Part of a small language model's weights: width 256, attention and MLP in parallel.
MLP neurons of a small language model. Each row is named by its layer, matrix (gate and up: input weights) and neuron, and shows model dimensions 0-95. Each number is 500 + 40 x the weight over its row's rms, rounded and kept within 0 to 999. Numbers have three digits each. A neuron's up and down rows have the sign that makes its largest values positive.
Before each neuron's rows, "fires on" lists the tokens most often at its 100 highest values on Wikipedia text that the model never trained on. A number after a token or word is its count.

fires on: "|" 25, "e" 19, "-" 18, "er" 6, "E" 5
L7.gate72:406496507568545497433495528520514455458444470540503603432472529510469475474484486511539468430552535546543459506527470555432517516432567525463460469533447577532442530559527443510491508517522502469558472498455548518520527510443504470502546517484459502504591476472561498536482525478485507439
L7.up72:502458526479534514420390494516488571500572518495544581502491521538445497469480510523459497627522471475440544516523379579438564561526476486506583479507522504549525496432474567540450496447513477513511466423543523460464509497499466452536442467459439500538479483447521480483519461485515521568

fires on: ", " 51, "is " 17, "was " 11, "being " 4, "came " 4
L4.gate232:494469506497480437516575528468468494463490509481511602477455532458453487493437492534488497514473556511521548501549498608499503496451500543494493476500499488477513493503521505467486529528525495511495486479413519498538459511475530613502574477501413479441565530512517535493470553490488520440
L4.up232:487428459450468446539452460469408464527497505486486463523492563552536533440510500535508528433554479468526466490564505583533606495468429477467465534538541448472453541520540477501546487519435475493530466449507466478466493462464514483449493541509468544466476532487509553538481563470522478478

fires on: "o" 23, "of " 17, "==" 14, "by " 8, ": " 7, "at " 4
L5.gate651:463420528506558552477453512472543558490481502531543540532504470529602522540548467510517503481535530552563519479462440461538522514528520447531476563500501549422465479477409476473548403609503550459498513490475551489515512496545521469564495480461467499503480468501461452411455483415461497567
L5.up651:487408498492531499538513501500477553565471582478549550490526466500520411572522469515420519484522490515474481492591557510512481483536525577535507468518478483453524570601419504491502498422566484507564508548526470522552435406547513483510522508496487458499458446524471485520531563510500501490

fires on: ", " 47, "as " 6, "um" 5, ": " 4
L7.gate169:471415519511515446531544538421490486498515433518523510462506517526490471542474502507484579592500448476522490471467430502552503527475432451464469581427489463508544486522496505562530448500502423455418486535501524527479560489534441571480572539453492480505517531555463505569491514483449419516
L7.up169:518429500524510391548446491557495536524374481506464549554514567475506494538489451510497536453561509467542534504484509558519531508487470539463515580505500521503513529558515495446490507522486497529447527520488495475495460512497528537536438470509417528572589511446576488505441472523500547440

fires on: "| " 20, "of " 20, "at " 11, "on " 8, "along " 6
L5.gate509:503546464484469494433493511513393470512560379494434507526536577508506532460488516489470478442481528517503538514508493480511515499434533497569435513540481487490555479500492525462496555421542450521435559473539455453435450566478531456539534446582587484437488493490463485596490550426590494522
L5.up509:501569589522498534521471540536492458507549491475497445459427465551489538487490481463543536549475473640492508494494556502480547505458465545448440534471556500419479471520539475508493493473473492474444549519515456541447487464492521464486480495507531485572549590481513552633518585563473526532

fires on: ": " 33, "; " 14, "or " 12, "=" 6, "100" 5
L2.gate48:554591508586546546535513480465464501552419529475419537539499518603520490423429571563524471504515564530561537460548526503464538519507486526540548563489425542430484507500543491512546490552461531502484441530479455479518492509523551522483546459601502553488506489505434465380514473538526518492
L2.up48:451511527491540542465450458380550583563511505511489476508448446516520432509520473510502585523463502525502433535500516463522493518486458482485462494517488482495483525519419543567472525469448500499474504471463425562466481448564515520551452476498516506596433496496400600483523416440492483493

fires on: "of " 21, "at " 10, ": " 8, "in " 6, "along " 5, "from " 5
L8.gate130:425460537537578457561530520540519444465459484455562529528524498518516553519476473425502514509437478518491536447449437528536454561488580492534489543486480477512497482546541495471514499514526529493511512489453474440484558481556498551609521484528521528529553467509440602524566557500496529477
L8.up130:469522522488471509497489496459475475461566502463519494467538519484506492548393541523457510464587498426453482485526548531509541464478566418581428419554451518460470511549525480507510520462560509482533521440567482546462507484464498461499482475534511483522564487507515462480529479497564557518

fires on: ": " 23, "by " 17, "in " 14, "to " 11, "i" 6, "in" 6
L5.gate473:408467495522484554478433441439553503504429546408451552483566485550514427539555536534474520534486553523495549433468425526517511486514500493507537414563506447511527510483457455476513478499447598535487440521520541474498438531436538608469484538436516521493498506505513571549520574529476466496
L5.up473:514499461480523545518470520488522520462530525500473497526465515520503456470454427548493491560547509480428485466471452494458440494530577439515526430514592496498478460579513453514500573453552515522492487460485508473450493499450513504519476501496463492445459503518547416501552532495547517531

fires on: ": " 20, "; " 20, "including " 18, "- " 9, "include " 8, "as " 7
L5.gate187:493430540526451438515512484465511525519476499536458517447493491552485492481480497541497466514488546518500526522476487537549521479500576499540463503545537531445469487493484487478494542485486512525530479507468520610457514551513507592502565538494506473560538496462506503495481525572543458433
L5.up187:524432518515554451422475509513505447500502453464525555536515551499482537488502457464500480525524549557408552515512458530487494579501451561436556550539509508504545491505522498480476478490478455530499530444478497479468470522548463579485542460584475502534528498434528484535434525500534507487

fires on: "of " 27, "| " 19, "; " 11, "on" 11, "ec" 6
L5.gate570:563405543497499530471513518585534561491549503544452517516464509515503533475541427588535488490521533481533529503513471477508495467511493540444461543516508571441536494513455493504463528456543471468429532560504534452512488466488522449569548487518521471497561520456495532497548618542506479563
L5.up570:508542506553611456504430517470504448550488530463496501474532486496552488492510462495562545451407491594509474447587477462574523474485570555549473527567502504455489436536519457534502442493451507512520495555487493504507509481538476493492452471544515404508494471434449517488487494559540531530

fires on: "and " 63, "or " 11, ", " 6, "his " 4
L5.gate359:463483406469548513454487553538459478480462497528484522481460468518509523544538467448524540465492420461500452495478440510455454450553531483518432527501518503456566542479492523560529430569489541497526522484502501516492529396449502418507543483470470555492572527541479523480564465461518473501
L5.up359:519379468462495468490537458545529522503560484472406519481538524511467442534519477549500462436442544563517510454507482549478542471472522434452466589479495523519510515502537493547457583509550495477537554481471449542497579479456571451571550500508481466545542500494508483446476558493514562441

fires on: "of " 77, ": " 7, "| " 5, "between " 5
L7.gate516:450414489506564506501468520460503495499479504532445489525482567544552466529549492434529512536542526459557595546489441473570510489451494452529565477477589467517549467530515485534413504500602389444503509490459554464465554467502567519533503546540576491492511520498462458507532515476530499520
L7.up516:491540505533628450542474517563508479496534491463512563588546440592516531475439509595504584477531481525494593535490550539544458484492551528471493519515614510468494441525508493605454467460546469505520492490459550491521468450495484494562516490572498499510506510478479485519522519511551573518

fires on: "% " 21, "of " 13, "some " 6, "each " 5, "one " 5, "two " 4
L7.gate676:501522607459564502455497482551515517457462487452509572479451429454505494518462416481481492554481519477451505416556492505483529548560484544457509492569464520474497533470488474524494575537464446428463475501557444456545550492455459516502520483493459486525546575508485547511477505541555484517
L7.up676:495500536574545490458479495514539460454478520542485515521572417512464506564409505501492449562452492525480483525512478495461570507529554461529424512512445494522436506479447489507574478456423426548464479568567490514458440504488533497465490535492466469638499452496567441436495493505458414548

fires on: ", " 19, "and " 15, "the " 13, "a " 11, "\n\n" 6, "), " 5
L8.gate389:507411490457523501451472643488508525482508436473486477466434484509515437637503578465490442526528436474552541473481499492471514502557501485554462479455436528506436486458555429474465544491532532468543525468475516505506524486526465457509579507537493528501546465450526518481588477447519506461
L8.up389:466461456490452521463525524429533473514480469478503529487390464471541486484523467521461450480558488614528587436434518486421505568528478397533524500488549492448480493515495459536546560478490524472460532522525439545462574475471486498522535512538493562486412508533468430421453566494438518543

fires on: "-" 21, "who " 16, "form" 7, "all " 5, "and " 4, "y" 4
L7.gate186:432474546572529481572466478488477525478493448578514563510520484545534451504493476505472499511463497484523489515475518512496518528563506509532489475433569476528467515533514533502501500469524463479480549642558485540472466545467506447527482516547418493479542538575519494483523465417487460535
L7.up186:455484504529435480479512527546490497483445518501498562468462469477474513510432383545545557541403531555496486475500508468481509565518455490500468465501505437587516530587475498503538487436453436482462484460552428509461589461450552488549461512540456495521460462476428600531571464458516578486

fires on: "in " 22, "at " 19, "of " 15, "on " 10, "on" 8
L4.gate162:497486523494554500519502478551512514505483511489522440550524509522457505486512582431501540548410511501502475532418435616480432476526415476510515524519621461507517523477423529512530486507516502476544489531522513483602440515464475465541485427510562484472442471458502503480606495505516500528
L4.up162:415512538483506514487516488438516511461528474486467502480526578494533536528529550446529426504459490514489494523534495446444486518527537466472513526546488472522475529464456488554565534540429490555487577506452516572428524559486555521435499589541436505515500491522500464510426537498424484474

fires on: "of " 56, "order " 6, "| " 5, "time " 4, "only " 4
L4.gate6:553501511495510451484496524528525538519554510493426451588524470471448493459520485520454559563477479462455525538488504513475505466536435517453538622509450556468465553467496482469486457548517484443401608517523487428560505502443480449504537453518522570545489510490492532514480540467500475513
L4.up6:494474564500573542533607525487492471482517498534582515475473445462554493489564460456466503523463471509485536515529509473550480456546520450525490518440529506487459521515556476516452522596478530483487551588525473591498472456517484497492507521464521471464446449480466462429606500471551451527

fires on: ". " 38, "ment " 11, "season " 8, "round " 5, "seasons " 5
L5.gate485:436484478489553540445599530580538441575484488488545557446544520490461526526472465501535506544456483572509480522527411506572396433543475444541492549453516572551393494436517524498515432533477520460483475493515495515497487534463443522494518512503507473574541454450452434485490448506490450482
L5.up485:428504531485485417478467490454567484497538474489508546501483561546468482467496543509535595437529419540528465487449534516476476468478482560520475457490570474512537520401525515464519460414467580495527449480452538547541469500528612516474475519516486561555493496404472489561450439516501503560

fires on: "| " 40, ", " 16, "(" 15
L8.gate703:563532544487532532480461542558465485560465522541522488500502468510490479426546576499475527484492488449542509495518470485521467542522517481389435467559501480479514459530504542465506441489516502526474556503467512469543481562484437492494416506483538484498506530413545580509551484560439559540
L8.up703:475478507516483510510534437494523525512533594481460493497601489486496428471603524495527563497478473464488497516469481487513506527510531448475489498498463546501497458482506563505507542578551481523553547501504552509492496458537562548462464525613490460456526427472509497493525446530499497541

fires on: "in " 41, "In " 22, "to " 12, "by " 5, "a " 5, "from " 4
L5.gate389:570485506512503489492503444549478544533465456490509518518479502517535471446508459497531435461576533455483434491438493523438541489565459547537549492591532458484512476487537527490497447484465490451436499486527524509486515461482459530470449541488483492479494481534471489528487467460470491606
L5.up389:506450487510455491552529506531551477481516496517501548426536550479486459507519581479473498486499486461428463556437515545496529528501503529522501492529467508534482511506455586460479513493491528494492501450509515515475437503493493418493450509521538477449524426528476526516543526491516548528

fires on: "==" 47, "bl" 15, "===" 10, "tr" 4
L5.gate176:473479493516504476492512488497405462541535470508433496490457524553517392588529578474484461472495561472526517455467482455492437443511538502425468527506482498425492477513541503482499545441522527566420517435467521453546492494592465491501488566563516490553531492490438477496514461499523536498
L5.up176:495478489507548555504523451512518537516537516563468480486507495547447542491496402504500571620536418501473480536457510481495499462480526451521521490460530525508496524479561477541509565533499543579402498493494466494412454525493480453490509557560494458489438522505523525517448456493462498516

fires on: "| " 97
L5.gate15:442534428590520496447509492436402489457443493483524534473546504520509423467573506559522467453517478588431442540461501535532530442497525500482522463554514524453533425542512503558490457464498518479491458517517460523515546576444518533542503474508521521490529513520453490513414565508536507531
L5.up15:508503466428499473477529489503517465478423481468488497525498497558469472479459477527492459475481505561510462578386498421483520565501486490507507480487479496427520456473571509514519534493412443432529557515508525476470417502499548503546539478462444548473490475504514512485515553464489527495

fires on: "| " 61, "j" 13, "ast" 4
L8.gate541:426490503500519459501468425471567474552504570558440538546585474544548469519477440505512488503556458486472542487489483510471505472528536423472527526563492478457466463532530551582435493487468464526479510522524473505450482487488510526464564490491590496518535561513498541489526487530504476493
L8.up541:533502485492504529429485499553481522507468461421494522504485518524482450533510435561511424389482477559480506525537505456491453532573502499571556530499540472538512545529476550473436570518450444533520538527448546514468484540493499541417433416491453522490532484604548562533504599515552434489

fires on: "=" 56, "\n" 27, "(" 9
L5.gate249:509556482498440512535509542516536521526452485438475438471470473503510497526503547503471568559533562446595457475526414466488489418511469518531474501495438471504386430430549515450564472449491487490419503474509498434483462488474483578523558517545536420547529546524486540416515505494444515409
L5.up249:422492533488461547502443528500473525516451528516545405538504509478501480527523481595543570487557469520558506452489503535532452437511508478509479537463481458557430508444512440560518531483461536522615463576463444494497461491471467486520517522490477487528454545490489530506485453449437562523

fires on: "of " 36, "| " 19, "ing " 9, "ated " 6, "ating " 5, "t " 5
L4.gate33:468448520625559509500504524469479560464465437493516572462496470514516483440512490417493521455504507539431434543504543537483533511515463510497479488436556528444526525532510511490571465447421466479452526592563504555530520555471506511473486480566550508512538550479476484542529463593479470527
L4.up33:429494470504574478474491522490526530518478536483522497435490534476485449487443443577487391448458477498459530447437583478491476529507447565514506480496517560486495537561572509600537502543545487425517429499523501507470476563524495464608483457367474438506535452526509492449424520477503429552

fires on: "by " 22, ": " 14, "ul" 7, "\n\n" 6, "and " 6
L5.gate494:417462483540502478545539452501511527540513517483502526467516462560481492561547474453435497514487487484590468429451427545538509462458499477523491536498407567526460468571605480531510472443515511525502554512507528529524545551502591533520463510395461490433489474521520446539538498459510569476
L5.up494:438546476472529476546531504539546444473539529462525521570484503514474451531499537473471544491548428493528548537424534523528503542530489505532515514510428505481514499456467489548468461474477561494463435473442532503506438454471543552540531441521498507517533509495481522461557516480466524400

fires on: "of " 74, "are " 11, "were " 5
L5.gate157:556470518473497479543522525523537448555503528470478459507526498539507468518493435507498496434499461443458557467476501508550497536513583597511556497523518467484490565486544492470409442483532454465446545516531492465543501561530431496521465425516443510522533413469506405471488510498586494461
L5.up157:554477495536494555482515536453510500515421569479439431564485483462486518589433497542501475456465516478538515492492539505572519521543480527467486554529472519516406460530523415535433534528465553508538572505519549482538497516497471505483548483435477513505468478581456466474489456516476533491

fires on: ") " 18, "(" 17, ";" 14, "." 12, "i" 7
L4.gate55:529487452518482509413463529544449476522558496494533503500512518533531439401589429489537517495488543499427446493493547569448522467545454533467523497474422546501426482540450530491493478505482481469532436472517527513504483469462546517529482567477456504527490548562587437510465500435504528450
L4.up55:508538571465515487461482510498496501526504472495491481532484463575567512488449528512491436556481502532507488450492488507484476538561594588481552491454455495496518531533494496542538384559444464456558532497492476545489516564473516499456499455545473466479441623542474537498518509446562473511

fires on: "in " 58, "to " 14, "of " 6, "eak " 5
L5.gate489:495484451516532538496475463506432467502490532512441532567483527568586538434460436542558551499453553555555524534476506492534489527532543431540482512530527459495481540522520470536446501497484530478458490509510481510543484534361564557569401533517513526525543478440573442516477531483537486517
L5.up489:512543533528578506576497452464487594494547476505496494500548542514496548516492468479566552525504536509487464527433507495443447435476484462543446550440557504516453499432493478428512534499515552384524498518454531490533489521448571537474464524521541549529433521457467546476488582512439490489

fires on: "(" 52, ", " 34
L7.gate258:530499498474549475492458551541448504554499562429515469480478512500459465464564482428464460487519460510495494411488452521511529479554521521565490490462535455452477497419558520492566445512522509473522588469507495487548525426480476556475498537488475453515549527530573504511529505536527509485
L7.up258:451511528531481469442486551572512432466455546461544458610451577455484487524566572483480520494551549461494520474435557555573452486467454541457518581456534493530480539524497479500484482489437457439542511535538541487544420525516497527576522470473501526481577435437433503482488483538490472499

fires on: "and " 17, "–" 16, "to " 13, "or " 8, "& " 5, "-" 5
L8.gate325:487468447501523490501497502523450511472437498502415553539468467409528557452428478547407521512480524509503443507580479498494525496485466515495498577572457448421446453474523493486559513463512522464483495500405553493494528515509427578447494460531492527500525527530502501471439478362577527539
L8.up325:515500460499513511453541524480503544476420479484540467465431477472507550504493554466478554518412460475487484417482558455491525517487509491441581526522504503480461466482514461502528491550519537494482566492506485559451430497509470524518453496547621524451526494492441527494518516490507575474

fires on: "-" 27, "uk" 7, "in " 7, "band" 5, "sky" 5
L5.gate91:433474456511492417503481508453456528420476561485521527495500512520459487518480446508474541518442484526511495495527571600541483520480487559517489530443484471503488537471520522474494511516481468517544513496451463441475481477516550489496460511521446455482501512558548421487508500486538520493
L5.up91:561509504511513475510502466490543425513420529483529514542499536535426567538534522562520426398479513458460534466454457523479516467511483544556508487505513525464486511458558517465509515516462479504583502454534491425451480454398457562506510478486499521502532518539467594583507478446585418556

fires on: "'" 21, "by " 15, "back" 11, "ide" 8, "of " 6, "Back" 5
L5.gate242:474487457511550566462479517550485470503556407515537480569511547446523567539483448427465421516571526482518478512581437462514443468461482485501458534466476524538539500426496520536548450503478486536383528474505484494544469499476456530472512499510571536472474516475600450543460518446516511559
L5.up242:523437518500493522457443501503558442561480557476519583501486492497509532489492448535577500477514568555511464507470512540423488539422440515564468477542512479572507426461404497502506572535500480596464482524503506550522467402466510482509480511513499496520551486567493493542484498424490522535

fires on: "| " 65, "; " 8, "\n" 6, "Votes " 5, "|" 5
L4.gate255:453487437501560554474571523492455487520448441460429539521478481572538476564570418441457496466537501525458417561486478481531503529531577499470573439498493542458530478516588514527465454485559458517449465489493514457510475526507548470449513524512502535541416411495459491501526518483480503458
L4.up255:517538416467534466477500476507518471477523444543461487504554456514521505501539477534474501475527408548436451534516490484476468403533568480414464508534467455507522471493470504556472442442521461419481453516434483510572511624498585510451470439406417427472511555529442472538483524464477545437

fires on: "by" 12, "at " 12, "iv" 8, "by " 8, "o" 6, "op" 5
L4.gate682:452397499461519471475533490538521530495529508481475498517406517483587523478567462534424558551500478496495524525507412505555567508499449462482467476479569559524502547534450577497456465532532468523533513496495483467515489502520469426551515415463589531531530544368519552502495525491523507468
L4.up682:445499397494517491487546540510465521555552474446509518467489508493582561449439523483512469458477481480526491432501476487466497509507632467444458488509516525485478502445537538494544518471561479471528582515477506495472504446469490515543528463477505502512491568486500456500474515533472540572

fires on: "of " 74
L7.gate480:446487598468560489540513480464480468501471442490545496477419458457494500599486402461509451501452504522442451475516548499499496483486488533486505509554502475486505531464517483504467502544511482428489496547475520500522531499515550486520406456512508478486498489503465411505492481525587551540
L7.up480:495465530520509538531558529538527520449514486512537506479491531482474507539469484530455508508510456509493554495480442469544505549479499428511555429507500506504502433520537514500464497481496527461498487449555528504473500461515495533537531531500450451549521373592464479495518473509580486571

fires on: "\n\n" 25, ", " 12, "==" 10, "player " 7, ") " 5, "neg" 4
L4.gate359:480473431482510508429535517522474530518514442522504550477444475532430495481502461429561420458503502499546460423548523516500460491543526488534534493468441542459397497461512472483460508527571476558509512450449512475483510434453499451508489502501429503498476512450505507539545429504503490497
L4.up359:389528505478551555519484457477511452476434518499487470460499449538504412519509486398500481518496511553529497517555505506443546491548488448478570468524532463414511512498606538472525474499510482487538585457470521534502463524498526500497493505499511550416516543444505494591537511462489572449

fires on: "of " 19, "and " 13, "from " 10, "for " 9
L5.gate456:504519446529474525575429517489497494574423505533493524505459492512506493504504388532493545411511493539431558557510531507476464456445496540542467495531412436509538466401461512493543532509439500468495531545414541490538542517477537438532481521551514501572485482608500505472487514482442547523
L5.up456:447547409590448470550489527520494532476474518477495567460491521489465497484451515551498522460508580528557476461479509469502512546512546518564462517548502505518468464456531509510505495539455487503462528536445516548507507483543484517456502464508521524544532533486530458513486414484480523464

fires on: "b" 49, "-" 25, "years " 7
L8.gate686:507458474503555458505488491524404506507520521524463533437552459541558498494465477506474497500488519495544453505529553548448562534464575493493419513466485495554421503512477550516550467497541552472508561518564495493385535476503528488576497551595534501522525550591536514526512620452527461523
L8.up686:547473484469497511453482541476526539491446513531534456529584506484411586519444446500569453524436474485407544449495438506493522561577538548513588520439634518515553435498477443477468481482524511476543527422506552492502485527457484425525551482525526486472550487481518613499546503432464506486

fires on: "in " 29, "at " 24, "At " 15, "for " 12, "In " 5, "when " 4
L5.gate130:494528440539489530566526477556522519537460494515512536497576463568504456485557469540473462519532497565479501447473489526455531493510436519559467492575529503520566485472560539509564466541487497389485464552469419588569500453524538451491468427489531482597494464567536483464493526589535489523
L5.up130:484481536532458441588478635536523476543546484425484522428485511585498470511453425436558478464470458491520472483475501449465554469490512523555517522458555495524420571520446506545486524519527520511488553497495549533464463507555502493508433571415495503424501511458432501493507522508503520515

fires on: "to " 23, "through " 12, "of " 11, "ed " 5, "ing " 4
L5.gate294:548457437572543544490547468441492490480457511506511427577514509488489504564474494475554490540577596563533506585413509481504421532461422542512529564515519485465483482481478476490499530485495504504524480552467479476559462535423526532537457532502559562497457499489504520455516651444477429465
L5.up294:485424493454592464565519473522418540552456569481485495509523516517475534468444507460472505520497495531572491527483546559530411504480477468551504553546544441499482471566525523459470521545448429516447482528422519485516483575472474588505420477569459539509495518440516507508453516567523470494

fires on: "in " 23, "(" 23, "." 7, "in" 5, "ing " 4, ", " 4
L7.gate99:523479538507489449516513525551476488450463540482523492560501560478498496516524540447476431438459476474526570521505481526499513544512515550517484450537511436479412457502518496522443488516492460481572453441506512476477468587439465579521472471490520480506454537509503477466374566543376470566
L7.up99:453494481543460496501469434430463512461473494513504432486520515453495441485529520475465513484516465519485521561484502465486532504535480495463492445475524458532515475474531560552540548546563481448527570481432537452501493494504479593442521529497425482456550509501519540469468540536497484551

fires on: "and " 46, ", " 21, ":" 10, "to " 4, "; " 4
L5.gate345:562498512561506504467484477493464425531526433484484538487550515454466526475492483449550571507528466495518422550536460486441470467512461507466482555456421501561405474473535496457455543573477529484492508602467473493518542554628522512511477532516533497538568442490517427463564500459501572498
L5.up345:517552478506478461527559487505540496470427425534467518401524418493497519527490526334532469523447487496464470456496526537453456493525434438444477518489477514475489489514488471488500479490518459543482539525519497513472465576533542504437504435594584525535505475432475492512520519522568517457

fires on: "| " 49, ", " 45
L7.gate137:478493500431503513477504500495502515493518441481474524463491581424495524519534442484397514528478564457499509478380448437511452493524562479523518514514493458492580498502474580449532447572448496507491436591470494474502571511424565518507521401443461438473476535500504462470463525475562496522
L7.up137:514533481548458500469501542460451505540482467477507521493483465458487405439421514525430557433517529428490548433468517483581464534514522448424420471468584505517555497512532531558527489544544452529503428533489526507529514484499559450533535512450535494491485394480500413520586497572588490526

fires on: "th " 22, "| " 20, "aw" 9, "th" 6
L5.gate46:479494536514545578545496481504550448468447565531383493466550584487567454575474418457506479544477512497518505486490521467494456553530550489471507476530482500463524461509534484483420482524402484482494487478511418557464457467454508469412476516554560529518409454504451504508569579565479554511
L5.up46:451473472442449452371500425481483495432437525435517490532448444480562524484476488424498456481461494491441534467448513519432503521568467445505489578456486499467468544510512484490481580526468517468480489551499582506494463552501548466496490486537445521473547443537599454514541529504423494543

fires on: "- " 20, "ft " 15, "in" 14, "mi " 9, "-" 8
L7.gate483:524533519526480439418473493552462461460474550481570571447487529488513534480474490491538488441545505437513496472507479505524479489526438491469514500492428503525474536472558440557515534539530533366509494562595461472524508496481493461467483522559481579482456488533536510511540557477488512524
L7.up483:521531511503620487512500451480501470507494521499524580476504492460474465491513587511511445453471455417493470559536487491558507515464513472493525526514520482484439512517474509510548478480564479586474473513603471524536468506559452500548538484524434456496509485494599532499459524502512444526

fires on: "'" 40, "ap" 8, "' " 5, "sum" 5, "where " 4
L4.gate340:496472526502505547533478536501530526523532417538474540448445511501507477530483503566532463489538478570537439560457472546483528535534467508552478445499503546509484529480527534499501510498434489480504520462541454526573490459486486480506461547478479550571466561506498501472568507439409478522
L4.up340:435543513498498459492574557537502528469504499627488501502499529541494520493473455404518453490431553500517519493536451477517454464534533484518470435434501541491471564495477457494532514466506487535470577467491471551522498513452501524567492519458447531502516506509472563507476606461533446615

fires on: "| " 90, "ess" 5
L2.gate505:503458545471453453462509484480512518505504418433433442526521504497517525573468514502492461479453451478512508597505463522581415503514448495509494526558509519499493489533493524507453543504515436533484470449473571523505526483523517490621527514483505509603441500502529534469512526536481524511
L2.up505:477450494483469455506433503426474479493519442581513473491526498494482479478553515527522430520567516467530520525491504528453428496489427465531498502460511510527525527558452468496451454482637537450451561548506480573458510528405557443519541473536502540483453506487481547524490507433479561442

fires on: "ist" 12, "in" 10, "i" 10, "vi" 9, "u" 8, "cell" 7
L5.gate513:536511490544462498513461552539518510473451502487433561475477505500547488564507443452492520523508474449470479495557517493480508475534487471448496547551520431488511539496507511543510504440464552547503458479529518495487501561435529525433482495537516490454495524519460551558434494391586508508
L5.up513:511493534493434534558552519474468420515524442521563474458431462501482528540461450496497535510564498483528476506526427473428536420469537446504505524584485460470543488589501442480489490456508522539492513521549515487528414508474499481484509539479477447457479525532472365559503511494510422485

fires on: "| " 87, "; " 5
L7.gate58:447474467460579491492477490563521518487436463450477460555508424534492489521513460470483524470472464433439502538468396527475485505516501485520473443493483482463492459462422558549483521531506492519497495559529552538484468495440494583527580475533425499543409519494497517486583514467500440518
L7.up58:484481541537439432436544464451448527492577507566507443452461542546494485510449475512434494465579496494506539467502479526436528531554462473482572584475560474458506475513459532489515515447534504441509556506501479508505474525472592503475518468534452502469465464546565398528533472489632457469

fires on: "of " 33, "| " 9, "in " 9, "up " 6, "for " 6
L4.gate500:490525457471518544504459488471446482466547467510486563472509489555550436489504471503505481461515497503502565496529483527503437472534472477525501499460559484520522603497431567479478485523543488504460503533549512508457501507481525557522497431521563406498441487486511481502531498418500519465
L4.up500:459555456486527543473460493421510471536474494499435446472479486596525527574561513526470472510510517524503504534470530502521478477587481519517538547509500479441519458539502495567525532481466488479513481506497476529523545455503500503478444524438508459491513515504474489511477498558549506470

fires on: "k" 23, "sh" 10, " " 8, "e" 7, "te " 5, "1 " 5
L2.gate367:429482519530515565512553430547468492468430516501442539490503459497551519510439505472503532408445453461530477484533485538538533561490579517487458574461558518513556518428520496500529511475578481433469472543470543488476506490523463431474418497524475472468490576464471495469581529506545506522
L2.up367:433537499554521469514516517548495461468512513557501423530520500437457508521492480445506509457463489454453505459523493494531451500483492498486432516559545616578473513445543552513452446426498467471477518491517424445459512541506507483508460484505562456449479496533520571478533579562497562513

fires on: "only " 20, "of " 17, "000 " 11, "ed " 8, "ed" 7, "able " 6
L4.gate493:503424502503545566512541508523527450498506506504475515517483540522492492502525471490468550482436511531585491507416508513527488469446326554540525502448466564520496530526447511511415543537558485418537494530435397455579493599520505504503491491420543475507571518514455514511551485526445445486
L4.up493:541538558507516491522534535438489555604530457589499499529551538509484555466459451590532508512450396491541492522499516463525463498461576430493450485474435515450523436500545435504465486596472561504355465442501440502510518477499554541519470491493446513523429521524498505527511532504484486523

fires on: "===" 35, "2" 14, "1" 9, "$" 7, "3" 7, "'" 6
L4.gate427:507535491504511536464504523492459438499511481491530509549481467491535459507492430483485435537440525444540506505526601548539439472465426428506484472494449550465467494508456525508440560466544520549511490563570548550520507589506463534452475494514409482453474615520457496478513495552473564539
L4.up427:437601525537528509517515583492537495488596532520488538535536516507494472445531477419474456470571508513511399464470502464475529518562467535492478547544536478483490434522514587526428470524507539530484480493509412520484495507515494515470460440496540475484542522505529585526475495481519506540

fires on: "and " 44, "-" 13, ", " 12, "to " 8, "–" 7
L5.gate365:535480498539484491485499495537528463458508534533554540602541463492523543476506507515545512502477499480554457539515444511439474428534488473397500564460486484524496395521536519525488479517479520496462498545493505520468577530505454439500531453527542529433516476375486496450485495484512407476
L5.up365:551510502508440510487544515483467425542465494494524499477567478455518472400503462485504474476497473493551475479515439543447477491560476487471602526481488468456488414503573531529493465523493489499499440455492486562445519472487535526503576453516537529449464505492383486432487536489507426456

fires on: "in " 54, "at " 13, "near " 6, ", " 5, "of " 4, "= " 4
L7.gate437:512503560490504527410434492443487542531545475473494481514542510616538465501454382469502483480459488514482472459478552478504457497521463520480513498460524464517492486499473489499486504476529468458510528510536443389519458498499542537542546587524545556518538541508473509531468537503542495517
L7.up437:480473512472418559545426506519385512502526540527537564513439551517552478503481497569464490419507413495446482487500529532525507513498590519502534459472528448516561481544454543505531507483523457480512474458511520513502488424463521485502475550500484457494474475484485544602515501499483405521

fires on: "was " 27, "is " 20, "were " 17, "are " 10, "being " 4
L5.gate691:399570488523457491493529451502465469450564542477462532477581487494520482459469489502583492406469531462496486513499541518509542511476441516469474508557518498454504508563538498509475524472508490526499508510465547474490555518488549527491579447519519489458520462504508513611491527472457549410
L5.up691:566469511520478466530550565447483503484548484519507556519563499535464559472548574517499557474470515453539544495516478487522534508512506466499563495490473489448500532430513507486454470544442457583506528408506553523509555456496446523559509474477470554452469495472419532545461455483525481527